Weights of a small GPT-style language model, trained from scratch on English Wikipedia: 16 layers.
MLP neurons of a small language model. Each row is named by its layer, matrix (gate and up: input weights) and neuron, and shows model dimensions 48-143. Each number is 128 + 32 x the weight over its row's rms, rounded and kept within 0 to 255. A neuron's up and down rows have the sign that makes its largest values positive.
A block is one neuron, or neurons of one layer that tend to fire together. After each block is what it responds to, as a language model described it from the Wikipedia text at the highest values.

L6.gate3 [127 115 199 144  98 158  77 121  90 127 139 136 100 167 116 107 104 123  60 109 130 133 154 103 122 171 225 125 152 135 161 152 127 156 118 174 127  70 177 181 142 174  68  74 157 114 125 158 172 120 127 153 198 134 150 114 116 153 141 114 122 131 142 144 117 133 195 123 155 170 155 192 134 110 154 184 143  90 169 152 116 125  92  89 116 199  72 145 162 174 131 124 146 144 148 176]
L6.up3 [150 124 162 146 138 161 105  79 133 103 112 113 165 138  97 139 140 182 102 148 133 101 144 104  94 114 124 182 162 153  86 158 128 105  98 161 144 121 149 145  93 126 159 136 124 111 148 136  77  96  85 167 109 118 168 146 148 159 160 118  78 168 100 132 149 130 169  87 124 147 119 133  84 123 143  83 119  96  82 192 170 158 178 110 104 104  59 160 127 132 181 112 109 137 140 128]
L6.gate147 [155 125 156 126 129 141 148 192 157 106 143 113 140  93 152 130 136 138  86 159 178 156 142 105 153 170 111 126  89 123 123 112 126 104 157 127  82 124 140 155 128  97 117 164 168 133 128 199 119  87  89 104 176 114 179 141  52 118 130 154 141  88  97 109 152 131 156 116 125  81  65 135 159  63 100 148  92 114 131  92  96  82 111  57 132 156 200 171 177 105 132 119 140 134 113 136]
L6.up147 [127 192  97 128 129 170 103 142  54  98 189 127 142 167 106  89  90 105 110 182 163 178 145 128  73  98 190 185 141 173 191 120 123 142 133 122 158  73 160 194  81 103 152  91 162 102 141  89  87  84 144  92 223 125  78  96  83 180 109  89 103 120 123  97 159 123 137 106 166 187 119 102 123 106 148  76 156 166  82 130 150 108 138 121 109 124 117  80 200 110 143 141 143 120  84 185]
L6.gate230 [ 74  92 191 122 190 148  85 156 113 101  98 112  67 170  74 112 131  98 120 199 137 132 122  62 138 131 142 120 128 164 109 147 122 126 101 183 120  91  74 182  86 131 115 111 154 142  99  72  70 116 133 182  92 161 106 140 115 114  71 158  76 158 129 134 118 180 110 109 126  96 121  66 104 119  97 102  89 127 137 102 176 104 120 137 194 105 136 153 131 126 128 145 144 146  90 122]
L6.up230 [185 103 157  95  88 127 104 143  73 149 109 146 143 143  97  58 141 120  82 153 130 109 172 147 107 125 134 128 158  95  93  68 129 121 130 138 134  99 131 161  92 190 175  72 101 138 101  84 133  86 109 113 135  66 128 111 154 100  97 117  56  85  58 105 150 142 140 121 160 106 119 156 201 151 133 156 111 101 116 152 115 117 141 179 146 160 141 132  93 106 141 100 158 208 133 110]
L6.gate487 [155  99 141 162 166 129 158 149  97 138  90 117  98 176  98  92 163 114 147  92  92 157 102 136 166  66 115 125 140 125 104 131 161 184 163 159  91 126 114 182  86 196  76 120 155  48 135 157 125 158 176 115 106  68 137 126 124 116 149 177 140 142 121  76 105 139  94 170 186  48  89 165 165 110 124 168 178 108 167 120 116 170 122 135 170 175 130 160 140 149 147 134 153 145 173 159]
L6.up487 [146 160  65  95 116 136 173 117 136 154 135 165 174 132 142 146 103 116 108 172 137 107 140 143 150 156 167 226 141 161 142 143  58 169  79 162 104 141 119 132  72 133  90 111 157 127 146 139 119 182 110 120 111 175  96 106 198 132 134 111  75  94 171  63 122 112 155 136 135 160  94 103 143 113 104 148 140  81 173 183 158 138  98 107 110 194  98  80  78 128  93 101  88 130 155 114]
The preposition "on" (also "On" opening a section or sentence, "along", "off"), usually before dates or places, e.g. On February 18, on the website.

L4.gate534 [ 67  98 109 170 104 190 143 107 118 135 150 126 195  88 121 146 149 175 154 183 134 107 103 149 150 134 115 109 134 127 140 105 128  63 143 179  89 179 145 204 157  99 122 135  64  98  77 103 158 170 134 131 147 169 141 104 160 145  84 130 131 147 108  91 111 117 129 117 176  83 134 113 110 156  97 103 142 111 158 128  64 194 138 122 150 150  94 146 105 123 119  58 114 156 118  85]
L4.up534 [149 120 135 102 176 110 114 141  94 127 146 145 119 163  77 174 137 152 157 140 177 112 183 153  90 116 152 103 160 127 133 133 222 130 158 158 130 156 146 116 125 140 111 127 159 125 161 191  94 150 125 144  62 143 163 131  98 138 134 164 141 180  73  76  67 148 151 148 106 180 143 147 149 115 145  87 127 115 129 124 210 125  88 129 120 135 142 127 135 112 139  58 150 118 127 120]
Prepositions that open a new sentence or paragraph, mostly On before a date or In before a period ("On 5 July", "In the 1980s"), plus some word-start pieces like On in Once.

L3.gate112 [133  93 157 162 149 141 176 174  71 123 187 159 139 132 121  97 147 157 108 179 102 118 116 181 114 106 128 118 171 179  86 122 200 151 133  74 144  74 194 115 154 138 116 177  70 168 174 112 193 152 123 150 131 131  97 213 108 153 158 166 156 117 112 104 147 117 131 186 138 147 141 172 120 106 122 120 132 143  59 185 173  99 120 145 125 166 139 133 190 118 108 136 107 150 133 102]
L3.up112 [189 138 119 173  69 120 131  64 134 171 134 127 174 149 150 124 165  92 109  89 184 142  94 114  99 145  72  96 189 133 134 106 108 117 173 108 163 161  93 129  44 104 143 125 111 101 142 109 143  96 168  75 123  95 158 165  95 120 121 115 126  87 169 162 107  95 110 119 128 150 117 147 103  92 181 213 129 103  86 158 126 178 120 216 132 145 104  89 140 154 147 101 211  86 146 124]
L3.gate264 [153 129  97 127  65 138 188 166 117 177 167 135 110 132 143 115 193 119  95 175  66 170 110 159 103 156 156 105  98 131  92 148 120  83 150 104 137 108 120 137 109 143 150 120 110  96 149 125 125  98 107 102 103 168 155 130 156 126 176 130 134 102 114 118 107 170 131 172 146 197 136 126  98 198 118 106 118 125 140 150 158 159 157  87 133 157 143 144 149 142 126 125 127  95  81 102]
L3.up264 [123  89 116 111 118  62 140 126  83 156 112 154 102  98  90 134 166  80 104 148 123 179 145  98 182 130 135  96  85 128 204 109  84 123 135 105 123 121 204 135 136 123 134 157 149 109  87  96 185  94 165 181  94 108 131 142 174  99 108 173 168  73 127 140 183  77 134 114 148 127 144 144 122 147 110 119 128 162 159 111 147 144 103 129 132 129  98 123 127 170  74 155 147  47  67 171]
L3.gate385 [146  85  97 187 173 124 172 146  54 108 151 108  84 162 115 152 192 146 134 115 133 105 191 160  95 105  76 166 141 177  93 112 157 119 194  93 134 101  95 138 174 141 165 128 155 151 142 149 129 100 155 149 144 137 141 147 110  95  91  99 166 158  92 154  98 144  98 118 113 101 144 137 159  92 150 134 145 113 116 176 142 116 144 199 146 154  76 120 152 124 153  83 167 116 123 155]
L3.up385 [136 117 144 152 145 100 102 139 138 139  71 144 168 119 154 126 157 109 109 129 123 197 159 140 123 119 161  82 151 161 154  92 102  56 125 133 100 122 136 128 131 171 124 183  58 119 127 123 148 132 150 208  84 166 129  78 106 146 121 147 113 147 117 109 128  81 187 105  78 114 175 171 144 193 100 137 147 156 164 146 150 143  99 161 135 164 110 122  88 132 103 131 147 174 108  71]
L3.gate606 [115 123 160 107 138 129 163 116 126  76 178 153  96 104 119  93 121  68  55 117 101 119 152 140 118  28 147 113 105  98  71 169 141  77 150 164 129  87 159 174  92 147 131 105 110 104 138  77 149 108 112  90  73 184 105 136 103 131 111  97 133 152 113 128  94  71 156 156 101  53 123 172 155 134 142  85 186 145 147 151  91  87  90 141 171 104 156 161 123 121  36 126 113 133  65 149]
L3.up606 [121 103 107 159 160  70 106 111  75 100 152 152 154 176 127 150 116 130 161 163 120 155 184 153  88 121 128 133 114 110 111 164 144 120 138  80 192 142  89  95 138  98 111  84 106 176  62 139  77 116 128  72 111 133 128 157 139 115 153 152 111 180 159 197 192 155 143 186  86 173 165  98 100 141 134 161 192  73 172 155 166 154 116 182 106 125 125 157  97 173 166 133 152 128 147  62]
The first = of the closing markers after a wiki section heading's title, e.g. "=== Turtles =", "== Gallery =", "===Overview=".

L4.gate170 [ 87 106 133 202  60  98 154 161 158 173 168 117 153 150 134 130 147 129 113 141  79 102 133 199 149 107 199 121 133  96 175 143  71 115 133 152  93 100 116 144 156 177 120  78 140 126 108 177 136 101 210  82 120 136 183 189  37 123 135 165 144 190 131 133  92 131 159 150 139 111 177 156 188 112 144  83  71 157 147 104 114 119 135  93 186 140 122 127 148 134 146 128 172 123  94 132]
L4.up170 [ 91 102 101  85 135 123 177 143 120 113  81  76 136 145 116 151 130 179 100 105 127 120 116 163 150 134 165 161 132 168  65  99 133 111 112 128 211 221 126  79 116 160  83 143 114 164 113 105 164  65 148  89  76 135  93 171 121 124  74 145 163 116 133 167 158 111 178 183 141 121 136  99 104 141 111 158  96 135  97 159 128  70 124 107 125 153 136 154 140  44 109  94 135  89  85  95]
The first = of the closing run after wiki section-heading text, as in "=== 1941 ===", and interior subword pieces of split words such as unrel-ea-sed, with-dr-ew, Net-fl-ix.

L3.gate135 [119 107 152 149 147 100 134 130 128 159 152 106 199 170  99 137 172  67  73 204 158 107 115 148 192 164 155 152 101 118 143 177 142 143 104 131 135 136 103 161 124 128 126 111 103 117 117 135  84 165 171  40 107 130 150 161 115 161 109 124 111  95 142  90  75 186 117 162 156 104 122 140  94 140 115 129 131  52 145 154 133 160 150 112 134 117 157 125  80 107 172 185 179  60  82 116]
L3.up135 [117 106 109  99 136  93 136 139 107 143  61 128  95 116 121 115 164 139 148 147 133 169 140  97 128 107 115 146  91 109 158 187 172  98 104  97 180 180 101 142 144 115 136 131  97 127 121 145 170 162 138 132 176 126 127 117  93 187 164 116 153  84 170  94 120 157  94 114 101  94 156 113 123 122  61 199 204 101 113 127 111 123 189 101  79 102 115 157 138 122 120  94 114  83 157  91]
L3.gate243 [103 137 134 119 145 139 138 165 136  89 135 142 181 128 128 109 125 122 141 137 161 153 118 107 180 108 150 161 193 167 111 208 126  64  87 110 135  89 143 118 147 111 167 169 132 132 122 133 128 113 100 111 121  99 145 182 140 120 146 116 136  70  36 161 132 165 151  84 101 112 127 146 136 105 156  65 114  91 145 211  93 146 114  73  85  93 151 130  97 157 133 111  86 120 145 129]
L3.up243 [136 108 127 159 107  99 143 129 157 176 183 176  95 112 119 182 197 144 125 151 133 155  95 154 172 111 144  87 120 113 103 126  92 165 118  63  77 161 127 123 120 158 123 171 137  68 105 164 117 125 117 109 138 114  84 150 123 104  78 142 139  80 143 144 161  87 102  92 140 111  96 119 144  78 144  93 161 155 132 109 150  83 177  99 196 117  90 150 108 144 185 174 183 104 120 144]
L3.gate480 [152  88 151 181  84  55 131 117 110  89  98 132 141 135 179 136 181 127 156 138 186 128 185 149 161 157 146 119 102 144 134 147 161 164 107 153 123 138 138 134 136 143 141 115  75 120 128 107  72 136 114 137 146 112 147 169 102  92 109 121 122  78 168  71 106 165  95 167 160  75 158 121 136 208 140 155 112  82  76 129 178 133  69 127 156 165  84 154 122 139 144 114 134  83 136 108]
L3.up480 [125 134 132 114 114 150 152 110 176 147 137 158 122 128 135  77 122 161 132 225 160 113 129 126 142 191  86 125 107 141  90  91 118  94 170 124  90 121 171 165 162 103 103 101 157 144 112  96  91 113  89 118  86 116 119 103 156 160 109  60 165 160 133  89 129 134 152 124 119 101 104  90 147  67 151 164  61 145 180 209 130 158 150  80  96 108 149 134  93 151  94  94 222 147 154 104]
L3.gate766 [149 152 114 145 148  80 143 152 107 142 174 173 110 183 151 118 170 128 100 146 157 177 118 126 159  87 143 131 124 206 160 165  86 154 160 102 147  82 103 104  92 133  94 171  95 172 113 111 125  93 149 168 163 131 118 166 151 124  94 175  97 164 171 210  87 189  96 155 144  56  86 141  70 177 126 127 138  74 173 139 168 215 104 142 174 153 111 140 163  99 155 142 163  73 155 127]
L3.up766 [ 90 139 120 170 137 116 111 168 127  76 116 170 112 141 155 127 119 150 133 165  53 129  89 129 109 196  92 166  85 174 128 158 116 146  83 103 151 105  85 158 123 165 129 150 166 145 141 144 149 103 155 141 135 107 131 132  76 120 114 134 203 122  85 122 118 165 110 135 115 170 171 118 141 117 151  86 145 125 100 129 129 126 151 118 147 130 151 162 136 181  57 161 173  93 150 153]
Mostly the hyphens inside the |---|---| separator row of Wikipedia markdown tables, plus weaker mid-word pieces like ng in decreasing and do in outdoors.

L6.gate78 [ 70 125 163 157  85  84  97  99 106 107 123  85 173 119 106 155 137 175 145  85 107 131 131 104 120 165 125  82 131  98 112 153  95 170 140 132  56 100  49 148 157 149 128 150 123 131 134 127  67  71 114 127 143  86 157 159 178  70 112 226 163 132 123 188  61 158 118  72 185  96 101 124 147 118 112 141 128  96 133 136 144 205 145 161 211 167  96 136 152 126  55 109 143 119 164 147]
L6.up78 [135  83 122 126  96 125  76 148 106 153 103 162 145 121  72 182 107  98 137 103 159 120 143 127 143 106 112 183 144 112 145  92 146  82 169 147 155 136 169 139 186  98 218 108  91 123 149  62 106 164 154 174 179 111 130 108  87 131 133 103 120 117 164  34 118 146  70 124 151 154 132 110 116 146 123  91 169 185 149 138  98 116 121 134 137  97  97 116 163  84 122 157 175 138 144 113]
L6.gate553 [ 79  93 140 157  51  60 156 121 118 124  93 155 164 103  98 136 142 120 133  94 129 157  72 198 168 165 158  77 119 119 137 135 193 147 128 158 121 130 124  95 152  83 171  93  91 187  77 140 117  87 120 173 123 145 180 120 103 125 113  90 192 185 139 184  99 156 145 107  84 158 112  82 116 119  77 141 148 102 177 146  84 136 127 120  60 148 114 143 125 185 111 106  82 144 115 113]
L6.up553 [ 94  93 120 145 117  88 152 123  95 169 127 167 188 179 104  94 115 138 115 147 184 160 164 127 179  98 122  59 108 161 130 127 167 164 237 138 161 132 168 141 153 167 130  54 129 186 143  89 150 149 107 136 145 178 122 150 144  83  95 136  96 116 136  67 117  97 129 191 101  73 127 115 107  90 127 170 119 176  62 156  94 155 102 157 109 126 106 111 169 110 132 150 144 123 205 148]
L6.gate686 [120 109 132 107 170 143 118 137 188 158 148 118  96 151 108 149 170 134 128  80 161 146 112 132  96 142 111 122 174 108 103 105 159 116 126 167 168 111  88 161 149 107 109 105 185 115 146  87 113 115  68 170 120 178 170 133 143 151 139  98 103  93 141 126 106 124 172 195 134 158  97 117  95  45 155 179 176 152  94 145 107 132 164 142 134 125  80  70 128 163 121 103 123 169 159 153]
L6.up686 [ 88 110 113 121 136 198  86  61 139 140 108 134 114 135  80 133 151 162 189 149 124 103 130 142  76 100 136 117 121 118 107 130 182 110 122 140 145 114  84  81 134 105 144 133 121 152 112  65 163  56 113 103  72 127 129 122 108 122 125 191 105 154 144  88 138 133 126 121  88 101 134 114  98 180 179 118  79 158 148 165 135 184 136 132 194 149 127 112 140 141  71  99 137 124 112 138]
L6.gate729 [148 118  90 129 171 131 146 158 158  89 147  53 118 154 101 143 174  86  65 129 159 135 162  77  98 118 125  98 193  76 180 119 205 102 120 116 103 147  85 151 119 162 145 120 189 130 122  89 115  92 120 105 132 200 113 122 122 160  57  73 135 170 112 116 171 114  89 150  91  89  79 150 127 151 150 110 121 107 116 103 105 156 106 158 163 177 160  89 102 121  90 151 102 187 101 129]
L6.up729 [205  92 113 104  73 160  76 123 164 102 126 131 119 102 138 157 142 112  65 127 153 154 132 144 117 150 139 109 165  99 128 124  92  87 150 157  87 135 148 143 121  94 162  44 131 109 156 102 143 112 115 141 143 130 134 139 145 142 159 118 170 161 145 148  96 131 120  82 138 149 152  43 157  98  72 103 171 139 137 106  91  82 144  92 165 151 127  73 166 157 170 166  85 135  84  89]
The first = of the closing == or === right after a wiki section title, as in "== Early life ==" or "===Television===".

L4.gate39 [127  79 143 146 111  85 165 141 137 131 158 142 140 133  99  55 149 129 119 158 100 109 125 133 129 160 161 155 111  72 161 120 106 179 121 130 113 139 183 128 155  67  90 125 119 109  93  92 100  83  78 108 162 121 131 202 172 106 130 134 168 152 106 117 138 140  89  58 159 119 127 141 124 149 134 121  58  60 138 116 144 127 153 125 130 145 119  89 134 117  75 158 138 177  81 114]
L4.up39 [166 137 100 151 110 176 121 162 120 192  96 148 150 197 148 149 155 121  85 124  84 128 185  83 178 140 144 185 140 106 147 156  62 116 175  94 182 167 164 123 149 159 124 113 117 123  81  98  97 149 132 116 123 177 156 121 100 129 122 164 164 190 104 115 214 148 154 155 121 109 154 109 116 100 152 103 114 201 138 161  99  72 141  99 119 180 138 137 192 167 118 139 158 141 149 153]
Hyphens in markdown table separator rows (|---|), plus predictable word-pieces finishing names or sports phrases like Sánche-z, av-era-ging, regular season.

L6.gate12 [128 118  97 152 169 145 100 162  77 125 193 141 121  81 136  74 116 146 179 155 135 186 145 138 118 101  98 118  76 140  51 135 129 110 177 121 122 160 136 130  70 103 113 123 123 119 134 112 129 163 154 107 137 120 149 113 125 144 142  76 154 117  90 149 149 185  79  78 180 116  81 104 149  58 151 170 128 165 163 147 114 123 138 158 121 171  99 117 121 171 122 164 163 193  89 120]
L6.up12 [119 122 116 134  60 165 148 163 153 110 102 172  87 117 155 139 140 117 144 138 170 116  96 164 164 126  87 108 132 154 152 151 130  98 173 123 146  96 114 123 142 176  83 148  78  82  72 153  89  76  80 148 105 184 151 193 148 109 140 146 126  91 171 162 134 178 103 112 123 136 149 126 164 119 151 100 135 136  88 130 134 116 118 108 116  89 139 181 120  36 129 114 171 115 125 139]
L6.gate327 [ 89  96 128 130 109 121 105 118 127  70 145  99 137 132 157 114 137 119 182 111 134  53 107 140 136 101  91 188  73 109 117  69  99  91 184 116 131 143  35 178 130 102 124 101 108  77  87 131 152 132  89  78 124  84 187 206 116 115  87 142 198 177 117 132 147  95 144 155 116  95  96 126 138 134 173 136 141  91 146 190  58 157 130 101 116 187 155 164 113 130 165  95 163 117  95 120]
L6.up327 [152 107 111 114 165 129  80 109 193 101 137 167 123 137 138 145 149 175  97 165 107 121  64 174  96 132 114 134  97 179 107  87 142 134 160 173 151 113 113 133 165 117 108 133 102 106  88 113 164  47 171 139 128 134 125 182 149 155 150 145 151  88  89 107 136 166  58 103 190 134 134 121 168 106 111 139 113 176  97 115 101 141 181 132 126 103 176 138 117  87 118  83 139  90 151 159]
L6.gate382 [101  67 145 127 143 125 156 191 124  82 130 111 159 132 196 105 138 170 158 127 120 129 130  57 138  99 127 202 124 130 150 147 107  96 121  96 124 147 105 104 131  83  95 129 221 119 189 148 102 146  88 111 149  87 168 108 158 170 144  40 106 111 139 126  78 148 104 152 106 107  97 110 141 101 111 129 143 155 112 142 198 111 136  73 137 166 127 141 157 179  83 135 168  78 127 142]
L6.up382 [ 99 134 111 123 165 163 185 148  94 148 164 129 165  93 159 135  98 170 121 114 192  81 138 142 137 112 161 149 144  67 164 136  68 111 171 163  83  87 160 101  79 155  77 163 139 132 104 126 128 171 115 114  67 143 122 127 140 128 112 102 175 123 113 145 191 156 116 159  68 117 108 150 117  37 155  95 174 138 180 146 118 108  51 163 173  79  51 139 146 102 150 142  93 151 108  87]
L6.gate429 [123 141 118 166 138 105 100 137  57 115 176 125 146 119  79 122 183 154 138 104 103 152 122 113 142 100  72 103 114  93 147 163 152 105 169 171 131 152 141  59  97 108  90 129 176  82 174 124 218 138 110 115 134 179 153 143  95 154 109 138 107 109 127 134 133 101 165 109 146 135 153  91 116 155 169 123 118  58 113 153 125 156 127  63 161 196 134 113 174 139 143  71 106 172 161 181]
L6.up429 [138 166  78 111 131 179 100 104 141 112 104  83 136 116 136  80  66 183 157  91  71 147 158 159  62  96  95 119  70  80 149 129  95 105 107 157 107 129 156 129 139 172 171  98 128  91 140  62 109  91 158 136 113 140 178 150  86  96 151  90 125 124 125 163 140 149 145  47 142 185 166 144 134 180 106 176 153 120 132 166 119  98 141  93 125 137 120 146  74  82 134 161 158 145 134  77]
Inner pieces of words whose ending is predictable (Tel-ug-u, ca-ugh-t, Ja-va, Mas-ji-d), plus causal verbs like helped, led, enabled, encouraged, and table dashes.